config.toml
n_layer = 12
d_model = 512
n_head = 3
n_kv_head = 3
head_dim = 128
d_mlp = 2048
vocab_size = 50257
activation = "tanh_gelu"
norm = "layernorm"
norm_place = "pre"
norm_eps = 1e-05
positions = "learned"
qk_norm = false
attn_scale = 0.0884
bias = "all"
tie_embeddings = true
parallel_block = false
init = "normal"
init_std_qkv = 0.0182
init_std_o = 0.00372
init_std_up = 0.0182
init_std_down = 0.00372
optimizer = "muon_variant"
lr = 0.00497
lr_mult_up = 0.914
beta1 = 0.95
lr_head = 0.00882
warmup_steps = 200
schedule = "wsd"
decay_fraction = 0.646
decay_shape = "linear"
final_lr_fraction = 0.0
batch_tokens = 131072
seq_len = 512
doc_mask = true
train_tokens = 1343000000
steps = 10247
dataset = "wikipedia_en"
MLP neurons of a small language model. Each row is named by its layer, matrix (up: input weights) and neuron, and shows model dimensions 64-127. Each number is 50 + 15 x the weight over its row's rms, rounded and kept within 0 to 99.
A block is one neuron, or neurons of one layer that tend to fire together. After each block is what it responds to, as a language model described it from the Wikipedia text at the highest values.

L9.up283:60 45 40 44 45 58 33 89 57 62 42 07 53 45 77 39 35 38 62 74 22 59 37 74 69 42 52 30 63 40 68 39 33 61 48 45 61 41 56 62 59 47 70 68 15 60 28 59 57 58 67 50 80 44 34 46 56 53 46 39 55 56 35 19
L9.up361:58 35 33 55 42 81 26 65 59 61 55 09 57 43 61 30 51 51 66 29 51 48 35 49 67 44 51 76 70 74 83 37 49 17 33 49 43 50 64 33 53 61 36 50 41 44 36 57 44 34 42 60 39 54 56 35 82 15 41 24 33 41 48 20
L9.up395:39 26 31 63 26 64 60 81 63 37 46 46 73 57 62 72 18 33 25 37 47 45 34 43 57 38 58 44 57 59 46 39 39 34 62 37 75 31 63 54 73 45 43 62 36 35 64 35 50 70 36 76 45 43 55 40 32 36 50 48 43 58 51 34
L9.up521:37 52 27 60 25 45 44 69 14 59 77 42 73 38 48 46 62 55 60 62 58 64 50 43 46 68 46 45 18 52 30 21 40 59 46 48 72 42 32 77 63 28 53 44 27 46 57 55 36 45 73 33 74 53 39 45 49 78 60 76 33 48 57 77
L9.up585:45 55 26 47 38 45 61 48 31 48 64 29 72 44 44 29 59 60 44 34 53 62 40 51 54 38 31 87 28 39 50 19 50 34 22 32 58 40 31 49 80 53 70 58 50 47 51 70 54 32 41 57 48 31 51 44 57 49 40 33 24 64 32 39
L9.up696:72 50 32 29 57 44 55 48 65 63 45 23 40 59 64 57 05 51 50 68 35 47 45 40 51 34 89 65 46 30 70 49 42 46 51 32 45 55 43 59 68 67 75 75 59 44 53 26 30 42 71 83 68 81 42 29 72 54 61 49 58 57 56 36
L9.up758:80 50 14 67 37 32 42 51 58 48 44 62 46 37 57 36 41 54 35 51 49 49 35 46 35 52 56 37 45 64 78 41 27 54 26 74 70 31 50 69 49 55 62 49 87 58 59 45 63 54 38 38 49 61 60 25 56 45 75 47 41 75 45 52
L9.up801:84 59 33 54 65 66 33 54 64 70 64 16 41 54 81 55 41 32 47 85 63 66 50 43 67 48 40 68 67 44 74 36 81 23 48 52 59 61 27 60 34 42 45 53 39 51 37 20 42 72 60 60 28 41 58 48 31 36 70 46 08 34 63 54
L9.up897:69 45 39 40 23 35 44 64 45 59 54 38 28 39 66 20 33 50 22 50 51 52 21 61 63 38 52 01 55 38 66 34 46 62 35 17 55 32 80 55 47 51 67 57 45 46 63 52 63 67 64 40 35 75 48 55 36 32 53 54 70 42 69 50
L9.up1018:75 45 38 68 58 58 36 74 53 39 52 53 55 53 57 47 57 42 27 42 63 54 56 42 47 23 69 59 47 60 51 32 50 42 57 26 57 40 58 65 62 54 47 64 40 31 28 69 55 69 63 25 17 56 51 49 45 54 48 26 39 54 62 78
L9.up1131:65 48 35 47 30 62 44 56 18 63 84 39 23 40 85 32 44 50 35 47 19 43 59 58 59 57 63 76 60 37 54 57 36 38 44 26 49 52 37 67 28 51 92 26 52 36 52 50 34 46 50 24 26 60 70 65 49 55 61 45 43 29 56 17
L9.up1359:38 24 36 47 70 37 32 61 67 49 72 36 38 23 41 55 58 41 36 60 53 52 29 56 25 42 42 67 37 61 51 57 67 58 73 43 61 71 49 59 26 50 69 45 62 59 46 48 78 31 46 65 67 40 76 36 62 59 76 36 43 58 48 23
L9.up1637:49 39 31 52 57 38 40 59 42 66 71 39 22 59 47 48 36 22 47 54 56 44 62 43 60 56 47 55 43 36 74 70 72 61 55 41 65 68 75 50 61 56 63 52 42 21 48 46 37 40 77 60 54 51 46 48 37 34 23 60 54 37 42 56
L9.up1818:49 27 63 61 29 71 70 60 53 41 60 12 20 41 43 44 49 44 31 32 29 53 53 83 57 48 25 49 27 63 34 49 34 48 55 61 53 39 57 60 45 57 55 32 18 29 49 65 31 51 52 41 46 39 26 71 47 63 27 62 52 37 38 20
L9.up1918:58 34 26 38 33 45 68 55 34 50 74 47 52 55 87 69 50 33 43 59 52 43 25 45 27 48 23 28 51 67 45 48 51 49 47 35 46 62 58 68 47 38 65 69 55 36 30 61 50 36 26 36 51 68 71 69 57 14 33 38 67 57 48 52
L9.up1944:35 45 29 60 57 38 74 53 62 56 64 45 32 65 44 19 48 29 50 54 33 29 58 38 41 48 73 45 41 50 39 72 50 54 49 45 62 51 43 71 66 49 77 76 34 40 60 32 55 34 58 44 60 48 66 51 39 37 39 51 54 55 44 40
Description: Digits, or the space before a digit, where the number continues a counting sequence or range, e.g. Scene 6, Step 3, 2013–14, numbered table rows.

L9.up253:66 60 57 32 40 76 45 71 66 63 65 47 39 53 47 48 40 77 56 51 68 34 34 79 62 51 72 45 36 39 14 62 32 42 45 52 58 45 75 38 35 38 41 67 48 49 86 31 30 61 60 45 43 46 60 48 46 47 56 34 75 21 32 51
L9.up379:31 78 60 38 49 30 38 61 36 30 49 69 25 66 48 37 68 60 72 61 32 46 47 75 54 58 55 34 68 59 48 44 52 28 64 58 39 42 40 46 44 53 43 45 55 75 84 60 47 41 36 66 42 75 40 61 61 62 26 34 33 30 72 31
L9.up538:48 43 71 49 44 30 52 56 75 44 47 41 54 42 42 43 71 56 63 76 22 65 50 48 09 53 76 53 59 22 63 69 62 64 57 53 31 67 36 44 61 58 43 54 85 57 74 56 42 49 18 60 34 28 28 54 48 20 39 44 82 29 43 39
L9.up541:40 37 39 43 23 57 48 53 44 48 42 71 35 45 53 64 77 41 53 43 46 25 62 73 82 55 72 42 48 37 21 53 50 64 44 35 29 51 65 23 70 38 59 68 80 53 65 68 49 38 39 45 52 71 54 17 52 52 54 61 58 34 50 19
L9.up691:70 66 37 53 46 49 48 66 59 78 61 74 66 38 53 64 59 11 59 62 41 69 53 31 38 39 67 69 65 71 52 79 41 55 26 53 63 56 47 10 69 73 42 77 75 52 42 79 41 57 56 62 58 53 44 75 57 56 38 43 38 60 41 89
L9.up705:55 69 37 60 56 60 52 38 56 45 72 54 52 36 31 75 34 45 68 34 53 45 31 33 59 51 61 40 48 70 44 50 26 79 58 65 45 51 54 53 68 29 33 37 65 47 73 65 56 22 52 44 30 40 41 56 48 47 37 35 60 53 36 23
L9.up710:38 35 59 47 50 35 52 24 80 61 65 45 70 19 46 49 59 65 38 60 30 23 55 27 52 23 57 35 49 24 64 52 41 08 59 69 61 38 32 34 67 22 24 40 67 42 64 56 43 48 46 66 65 57 46 25 56 40 50 30 52 58 44 49
L9.up724:20 48 68 68 51 55 50 47 56 68 49 37 65 47 38 26 52 59 35 57 55 64 63 57 39 50 65 23 37 48 59 42 40 44 38 43 42 61 23 38 50 71 89 29 72 36 54 51 41 65 34 77 56 42 30 37 27 36 50 26 56 50 59 48
L9.up768:50 94 65 36 37 69 54 45 47 43 58 48 54 44 44 48 45 11 59 39 49 76 67 25 49 40 74 56 51 45 42 60 47 59 74 55 56 67 67 66 40 37 43 61 39 12 66 43 58 54 53 48 58 37 63 93 51 41 20 55 51 61 27 43
L9.up810:69 32 49 23 52 69 52 45 61 55 42 59 60 46 41 36 27 53 49 64 53 68 72 72 66 48 57 56 41 66 51 33 43 44 60 43 60 46 51 56 49 52 46 52 44 74 75 64 40 32 56 44 46 36 64 50 57 24 55 38 50 54 48 56
L9.up856:43 56 34 89 23 27 47 77 74 61 41 40 76 48 61 45 51 26 34 67 57 29 51 54 78 57 79 56 46 78 42 47 53 67 33 68 53 45 72 54 51 55 51 54 33 53 50 31 71 47 30 28 44 81 65 33 76 19 50 39 57 59 44 65
L9.up911:38 61 44 45 43 26 46 42 71 67 56 50 53 44 46 34 56 65 56 36 37 38 44 35 34 76 49 44 44 62 70 48 53 51 77 49 57 63 53 47 56 61 64 47 63 66 47 60 40 54 68 59 83 54 44 41 38 62 56 26 79 30 36 39
L9.up952:59 63 63 52 29 54 33 54 77 38 57 51 60 76 41 61 59 36 35 62 45 42 38 71 40 51 60 67 49 44 17 34 49 41 31 30 56 47 43 49 46 14 52 62 53 48 54 63 45 67 43 62 48 15 46 65 62 42 45 30 49 47 65 49
L9.up1231:60 64 47 30 54 14 41 42 52 60 47 60 75 49 51 23 67 50 40 48 18 70 41 71 78 40 48 78 53 56 48 55 53 37 41 60 50 87 71 61 58 32 51 54 42 54 35 53 67 64 72 28 71 37 66 63 52 48 54 42 15 66 59 39
L9.up1913:47 66 72 36 59 55 44 46 48 83 61 54 86 66 55 54 49 68 25 69 40 75 44 28 68 29 44 43 31 48 53 36 40 55 43 42 58 67 56 35 27 24 37 22 66 57 49 72 52 62 35 73 51 50 57 66 43 40 79 35 51 77 31 39
L9.up1957:63 84 48 47 49 35 53 84 42 37 72 47 59 35 49 59 70 39 40 57 47 54 41 79 58 47 85 67 40 47 36 91 39 60 38 44 62 43 32 52 43 63 53 44 55 48 77 64 37 52 33 41 19 38 82 55 54 28 56 50 55 28 69 31
Description: Tokens just before a place name or address, such as in, at, of, street-number digits, or list dashes before town names.

L3.up117:38 35 81 50 61 62 40 49 43 73 22 43 55 43 69 64 32 63 55 31 59 44 50 57 46 63 62 65 57 42 38 66 50 41 46 50 35 66 46 42 24 59 71 27 47 62 20 29 48 41 34 53 64 64 52 44 46 52 34 47 04 54 31 55
Description: Digits and pipes in the first cell of markdown table rows, such as year digits in 1968 or ranks 21, 30, and header Date |; weaker on "of" after "total", "case", "series" in prose.

L2.up964:45 70 34 32 42 39 56 19 50 64 53 69 68 77 73 46 54 50 46 45 39 49 70 49 66 36 33 62 65 62 53 57 48 56 60 59 21 48 57 52 51 70 42 77 43 50 53 71 48 57 63 54 50 26 78 38 21 60 69 52 30 54 22 25
L2.up1022:39 45 46 50 22 25 54 54 70 55 34 54 51 79 57 55 47 44 09 65 36 45 49 63 78 42 85 63 47 51 36 76 59 44 41 63 41 61 67 51 62 55 70 86 61 39 56 68 54 45 42 39 51 14 51 63 49 42 59 52 25 55 44 33
L2.up1128:64 07 48 25 47 45 39 35 41 54 60 39 70 50 66 29 48 67 45 39 21 48 42 60 35 35 70 44 75 64 53 46 72 54 56 73 63 61 67 38 50 50 33 18 68 49 51 63 60 53 52 66 55 55 43 48 50 48 26 62 47 68 56 36
L2.up1973:56 73 41 60 42 56 38 50 59 54 59 68 42 46 53 27 48 38 38 50 44 38 79 85 66 51 61 39 36 50 59 28 38 53 49 51 57 45 70 51 60 23 59 58 57 31 65 41 33 60 41 60 43 16 52 57 15 57 33 23 28 56 37 19
Description: Nouns and prepositions giving a place or part of a building or area in descriptive articles, such as floor, annex, inside, west, view.

L2.up893:44 45 73 80 52 37 62 44 66 70 52 68 39 35 31 70 71 17 65 53 46 42 55 38 26 14 71 30 33 48 57 57 42 67 52 16 72 58 34 42 45 14 44 32 47 46 33 23 77 35 50 60 56 26 67 34 46 44 48 26 42 53 63 34
L2.up1049:34 39 45 47 36 63 37 64 29 50 69 30 30 44 34 55 34 67 64 28 50 28 56 77 35 61 48 53 53 44 44 43 34 42 62 47 31 32 48 47 67 33 44 51 79 90 61 40 64 46 37 67 22 64 42 72 38 56 20 72 45 36 63 36
L2.up1120:47 62 50 52 61 69 29 46 42 43 21 51 41 29 36 66 62 15 48 63 58 48 36 72 57 24 41 69 52 35 28 63 57 39 34 47 37 57 35 34 32 44 47 39 40 42 43 28 62 39 69 50 31 37 39 70 54 61 68 44 30 63 85 55
L2.up1555:63 30 58 68 55 58 63 66 45 48 43 51 70 61 42 61 46 48 61 35 51 30 59 34 47 34 56 52 22 45 56 69 54 36 37 05 55 68 58 73 50 41 65 30 73 44 34 78 35 62 37 59 39 44 22 30 65 41 41 46 44 42 41 20
Description: Pipe and space tokens right after a row's opening pipe or first cell in wiki tables, e.g. "| 1 |", "| Pos |", "|  6"; rarely list dashes or headings.

L9.up148:54 42 23 69 69 68 32 73 36 35 65 51 39 58 60 43 56 33 65 61 50 52 76 72 53 17 82 40 32 79 47 37 74 41 53 35 80 33 50 55 56 35 60 16 42 36 58 58 50 15 64 29 39 61 45 41 58 43 36 38 33 70 45 49
L9.up519:23 20 61 44 37 54 52 37 54 22 51 64 38 32 34 59 39 64 57 47 25 30 66 45 39 44 37 50 70 21 55 55 46 67 39 74 45 49 50 34 41 41 63 64 46 46 55 49 44 56 53 43 51 52 24 67 47 44 52 30 83 71 37 58
L9.up551:65 51 56 68 25 55 47 64 41 44 42 45 52 40 88 47 45 59 33 46 56 56 58 55 56 49 77 38 64 64 40 42 60 42 59 66 56 59 37 44 68 12 37 58 76 37 55 54 48 37 20 55 61 19 42 52 33 47 40 53 50 45 55 56
L9.up669:25 41 62 55 53 34 55 57 52 39 33 27 60 46 39 42 62 61 53 33 57 46 65 50 58 33 30 48 58 49 49 25 19 68 56 50 38 38 65 53 77 46 64 41 51 45 72 38 49 45 65 25 47 45 52 29 80 67 66 35 31 58 62 96
L9.up752:35 55 48 55 42 67 52 80 43 61 43 14 41 65 63 19 46 37 41 62 50 37 51 50 53 50 71 62 76 59 45 51 65 66 58 74 52 66 51 44 64 44 48 52 43 29 67 58 45 19 54 38 73 38 54 79 42 48 37 19 67 66 55 67
L9.up830:50 76 40 67 62 42 28 41 71 44 40 66 52 43 45 38 50 50 70 61 57 59 60 61 51 53 59 22 25 26 58 56 49 84 52 47 36 49 67 46 41 20 50 48 36 61 44 29 79 27 44 53 45 60 28 45 65 79 47 42 63 71 62 29
L9.up907:31 75 58 66 45 73 45 57 34 36 49 74 25 25 43 63 55 29 51 46 34 45 88 62 43 32 51 63 58 43 42 60 66 62 38 33 52 42 39 50 80 21 43 70 48 54 50 59 43 51 66 64 51 47 16 67 73 38 63 60 48 80 45 62
L9.up1046:42 37 23 57 66 85 64 40 57 50 44 70 24 50 67 48 82 44 25 58 44 36 69 36 73 36 67 75 57 60 54 41 57 55 52 44 49 54 67 28 46 37 57 69 61 61 71 44 35 50 48 41 47 44 49 45 82 46 41 36 46 53 52 48
L9.up1438:49 43 49 56 56 29 28 52 41 50 77 75 47 71 42 61 40 68 72 40 45 76 38 40 31 62 56 22 50 63 50 62 63 26 54 43 44 54 42 74 35 35 35 41 18 47 69 43 58 60 35 62 41 36 44 56 63 60 43 47 59 57 32 25
L9.up1447:44 72 31 38 42 59 32 30 45 20 24 28 41 62 50 50 60 41 55 54 51 68 57 54 55 22 63 48 37 32 58 29 59 48 54 46 37 65 72 44 69 39 54 48 46 82 44 37 69 59 23 18 88 82 55 63 40 62 77 56 59 51 46 43
L9.up1531:48 49 46 67 25 57 64 66 27 47 70 66 64 50 47 30 49 35 75 59 55 65 96 71 69 46 37 48 59 32 60 44 58 66 53 25 72 48 62 49 56 39 46 58 77 67 70 33 71 51 43 28 57 71 73 65 46 52 34 53 65 39 83 47
L9.up1599:54 56 41 31 53 43 59 63 48 49 33 56 17 46 28 57 44 56 47 23 35 47 81 59 43 42 23 63 55 78 61 23 53 24 72 47 56 63 57 38 41 09 71 49 85 43 66 57 46 45 41 31 49 21 45 63 53 61 37 30 39 55 45 66
L9.up1620:34 40 31 38 62 87 62 54 53 52 27 63 35 75 53 48 92 26 70 44 29 52 59 57 46 40 56 53 59 28 46 68 49 44 43 45 58 49 76 37 67 50 45 55 40 41 52 20 39 49 33 52 65 49 58 60 38 61 47 65 55 70 44 54
L9.up1659:58 49 63 21 44 34 44 72 33 31 46 53 78 51 26 56 56 16 42 36 49 54 39 59 71 51 48 52 28 34 70 52 53 40 72 57 44 70 57 54 52 36 86 43 61 30 78 45 78 21 37 44 67 74 40 33 66 22 78 46 64 55 33 25
L9.up1807:42 39 02 86 35 65 50 50 70 17 50 44 38 49 63 31 63 22 58 29 55 48 63 46 43 29 39 35 48 42 45 33 65 25 52 54 44 53 73 53 46 18 74 70 75 50 51 30 58 58 25 33 64 64 45 56 49 49 43 47 61 69 51 45
L9.up1925:31 64 19 37 37 57 72 63 25 63 49 64 62 48 41 50 42 45 24 19 18 42 58 67 70 53 64 36 57 51 88 31 40 40 65 65 38 50 63 26 48 43 47 32 39 65 65 33 74 05 41 32 40 73 62 58 41 51 52 68 38 34 70 35
Description: Tokens that directly precede a personal name: table pipes after rank, country or party cells, commas in name lists, and role words like architect, Republican, actress.

L2.up47:58 40 17 27 46 43 33 40 50 51 28 62 50 65 45 46 54 34 73 50 58 27 64 44 60 26 45 60 66 52 28 35 33 63 47 63 50 42 76 57 33 45 46 41 46 55 81 70 47 72 52 57 37 23 44 25 82 57 73 32 61 35 50 76
L2.up280:80 31 19 52 60 79 61 33 32 58 46 62 55 16 41 37 44 71 47 46 38 43 35 50 49 22 51 50 41 44 44 69 25 61 47 56 78 61 45 39 28 43 69 67 35 54 61 55 42 54 48 09 41 71 80 34 58 58 39 49 55 52 57 80
L2.up1010:55 22 15 68 75 58 57 45 22 39 46 28 35 48 33 38 19 68 42 27 47 53 37 69 51 36 43 44 55 49 54 57 70 31 76 52 43 52 20 60 61 48 56 47 48 56 49 61 34 81 59 71 38 76 45 58 36 63 42 37 61 45 34 71
L2.up1696:46 49 33 49 54 44 63 56 57 26 70 50 53 41 48 44 26 50 54 63 72 58 12 71 41 51 82 34 37 29 63 52 53 63 51 84 41 29 44 53 39 33 63 53 39 47 54 29 58 62 53 53 23 46 29 46 57 34 58 55 65 30 49 75
Description: Nouns for physical quantities and phenomena in technical or scientific text, often word-final pieces, such as viscosity, power, pressure, motion, diffraction, electric.

L3.up580:31 21 53 08 68 65 59 34 58 48 35 57 79 37 28 49 74 72 65 52 49 46 43 35 32 73 64 51 46 73 45 82 52 66 44 34 72 64 47 60 61 79 60 57 49 48 50 61 40 62 20 42 73 25 44 38 19 44 62 56 34 72 50 63
Description: The first piece of a multi-token word or name split into fragments, often after "of" or "the", such as g(ermanium), Rh(odium), Ben(esi).

L3.up85:38 40 61 65 39 54 37 67 60 41 57 52 60 52 73 52 33 56 55 49 65 47 39 41 26 44 72 48 34 35 45 66 65 48 31 48 58 62 22 59 37 38 55 36 60 43 44 36 45 38 13 50 49 54 46 59 52 47 51 50 32 60 49 60
Description: Role, rank or kinship words that come right before a person's name, such as "Former band member", "Maj Gen", "head coach", "Minister of", "father,".

L3.up1589:83 56 39 44 26 31 41 43 79 53 53 55 28 59 53 29 53 60 29 59 47 59 80 43 56 48 74 24 27 46 15 58 72 49 47 55 33 60 77 59 74 63 62 65 85 59 59 61 57 43 40 60 17 21 60 55 36 39 46 54 51 61 36 45
Description: Function words and punctuation right after a place or location phrase, e.g. Street above, cave where, Dallas followed by a comma, eastern slopes of, plus score dashes as in 4–3.

L2.up507:52 43 44 70 76 47 37 39 43 53 69 60 50 20 38 81 42 46 57 47 52 39 51 48 41 76 41 58 49 64 62 75 27 51 75 47 83 68 43 57 53 43 39 55 49 04 66 51 58 51 57 58 77 61 49 61 69 48 60 36 28 44 74 51
L2.up1511:56 27 71 38 73 77 59 21 53 56 72 75 47 70 23 72 63 42 34 21 54 16 60 59 62 49 46 63 41 51 47 56 48 42 79 66 60 35 55 45 29 59 52 57 65 58 63 37 66 39 17 39 46 24 36 47 42 56 55 84 54 68 54 38
L2.up1573:42 27 35 31 63 66 60 74 40 65 67 53 34 73 40 29 56 35 44 66 28 69 74 50 37 73 56 70 57 45 51 88 24 79 56 35 37 63 78 64 33 51 45 43 28 51 52 51 39 65 17 57 59 55 27 67 45 62 45 51 45 52 26 37
L2.up1610:26 34 92 44 67 41 79 31 45 55 76 68 44 61 20 56 91 45 43 55 71 46 58 57 47 59 50 48 42 43 36 43 69 34 66 58 66 60 45 42 39 36 56 34 46 87 33 57 79 32 31 81 68 68 25 64 32 43 39 58 61 50 58 35
Description: Pipe separators between column names in the header row of wiki tables, e.g. after Pld, Candidate, Team, No., before W, Votes, Title.

L9.up89:44 40 26 66 50 48 51 61 53 53 39 64 35 24 76 46 53 61 65 43 65 37 35 43 28 41 60 20 41 57 65 36 44 45 32 60 68 52 38 51 79 73 85 57 42 41 65 86 42 38 56 64 52 68 34 52 61 29 52 40 27 41 48 47
L9.up102:45 52 42 56 54 68 78 30 67 64 41 51 61 65 37 62 43 37 56 29 44 09 44 32 51 54 51 59 48 45 35 52 47 56 36 53 38 74 53 31 59 65 53 63 58 53 65 69 43 47 32 48 60 59 37 78 56 47 62 43 39 44 62 65
L9.up110:51 55 36 34 44 51 68 37 47 44 47 46 33 42 31 47 44 59 50 60 34 53 59 43 61 64 37 47 34 61 42 52 56 56 54 29 65 58 51 30 41 40 61 45 56 49 61 64 51 35 47 38 55 47 71 44 49 37 43 27 73 55 61 65
L9.up131:53 35 49 59 39 37 40 44 33 59 27 61 46 44 43 64 27 47 61 65 52 60 58 77 30 57 64 47 57 57 58 55 58 40 57 52 40 54 30 54 41 45 60 42 35 27 54 45 63 47 58 59 78 55 43 39 80 17 59 45 57 75 56 76
L9.up197:37 45 72 64 56 53 54 36 58 26 40 47 43 57 53 57 82 32 42 46 37 20 55 39 55 34 34 63 48 37 39 22 47 24 27 54 35 36 42 42 27 60 49 36 48 80 50 52 42 53 59 43 67 36 44 70 72 47 49 73 58 59 40 35
L9.up309:31 58 15 16 36 91 30 55 34 42 50 49 48 68 28 47 79 37 30 37 42 53 59 38 46 69 37 26 54 39 42 52 56 39 60 70 65 30 31 48 42 66 52 57 61 38 76 71 47 40 59 62 68 58 62 45 46 58 58 47 30 54 62 43
L9.up331:66 53 28 48 42 38 60 46 47 72 29 35 52 31 37 41 50 46 51 40 47 51 37 23 66 33 43 47 29 26 33 26 29 61 70 51 57 76 36 60 56 49 71 30 41 45 59 38 42 43 40 61 85 43 42 62 49 31 53 45 58 57 25 56
L9.up462:75 52 40 36 32 39 35 73 81 57 48 16 56 55 55 48 24 60 38 71 45 48 53 81 23 84 47 56 62 42 32 41 29 39 14 39 57 29 50 87 49 72 56 58 47 65 47 50 25 51 00 69 61 62 54 28 40 85 38 65 55 50 56 71
L9.up872:48 44 54 31 20 47 57 61 54 28 34 32 55 73 55 43 67 74 51 50 32 46 52 37 43 40 46 46 44 42 47 55 76 75 37 47 50 24 38 25 76 30 57 50 46 54 74 67 35 47 82 35 62 56 27 50 67 24 75 60 50 70 68 74
L9.up1182:33 60 38 46 55 55 54 60 29 55 63 47 60 58 48 64 25 57 62 55 28 35 34 42 36 65 51 36 14 81 57 25 62 61 33 51 86 55 65 66 42 28 34 40 36 42 60 48 50 32 71 46 47 59 65 44 74 48 38 50 42 45 38 40
L9.up1195:42 55 40 56 68 20 55 28 48 84 57 42 53 37 33 63 17 44 60 41 33 55 50 66 64 55 34 42 54 49 22 51 48 35 39 69 51 32 41 57 55 29 50 25 45 52 53 69 38 48 43 41 55 64 49 29 35 51 56 50 37 52 20 23
L9.up1234:67 48 50 42 73 55 56 57 55 46 35 41 49 49 68 34 46 20 52 58 38 31 49 35 58 68 40 36 54 67 22 30 55 61 68 50 53 32 57 22 52 60 53 56 68 86 70 50 43 49 48 45 75 55 88 57 71 77 53 70 50 48 69 61
L9.up1265:91 05 55 49 54 54 68 72 38 47 10 46 56 56 65 70 67 76 51 23 44 37 40 56 52 50 37 58 50 67 37 52 56 42 55 66 69 39 46 46 62 72 71 65 19 44 41 63 71 38 33 22 42 56 63 57 75 53 33 32 22 61 61 52
L9.up1631:33 66 32 56 63 05 48 61 29 46 40 53 37 50 16 12 39 73 48 31 42 46 64 61 25 38 55 24 64 65 45 45 62 58 53 52 69 30 54 48 59 27 55 49 44 72 63 69 27 67 42 31 47 28 75 39 58 59 30 49 59 33 21 37
L9.up1680:36 47 50 40 39 56 49 56 43 66 57 39 00 36 36 74 76 43 54 46 12 61 57 74 63 70 55 57 38 42 51 42 53 63 45 47 55 46 48 61 45 44 55 53 50 55 37 90 46 41 43 45 63 27 63 44 67 52 36 39 44 48 57 56
L9.up1698:45 10 48 33 60 36 42 08 84 54 41 43 69 35 55 58 57 74 72 52 39 72 58 58 48 57 45 54 50 76 40 59 58 72 50 46 35 42 40 54 60 39 43 57 50 45 63 32 69 47 58 30 64 43 65 32 60 58 55 69 33 50 46 62
Description: Commas, conjunctions, pronouns and word-ending pieces inside dense chemistry, physics and engineering descriptions (it, or, -ium), and dashes or colons before instruments in band member lists.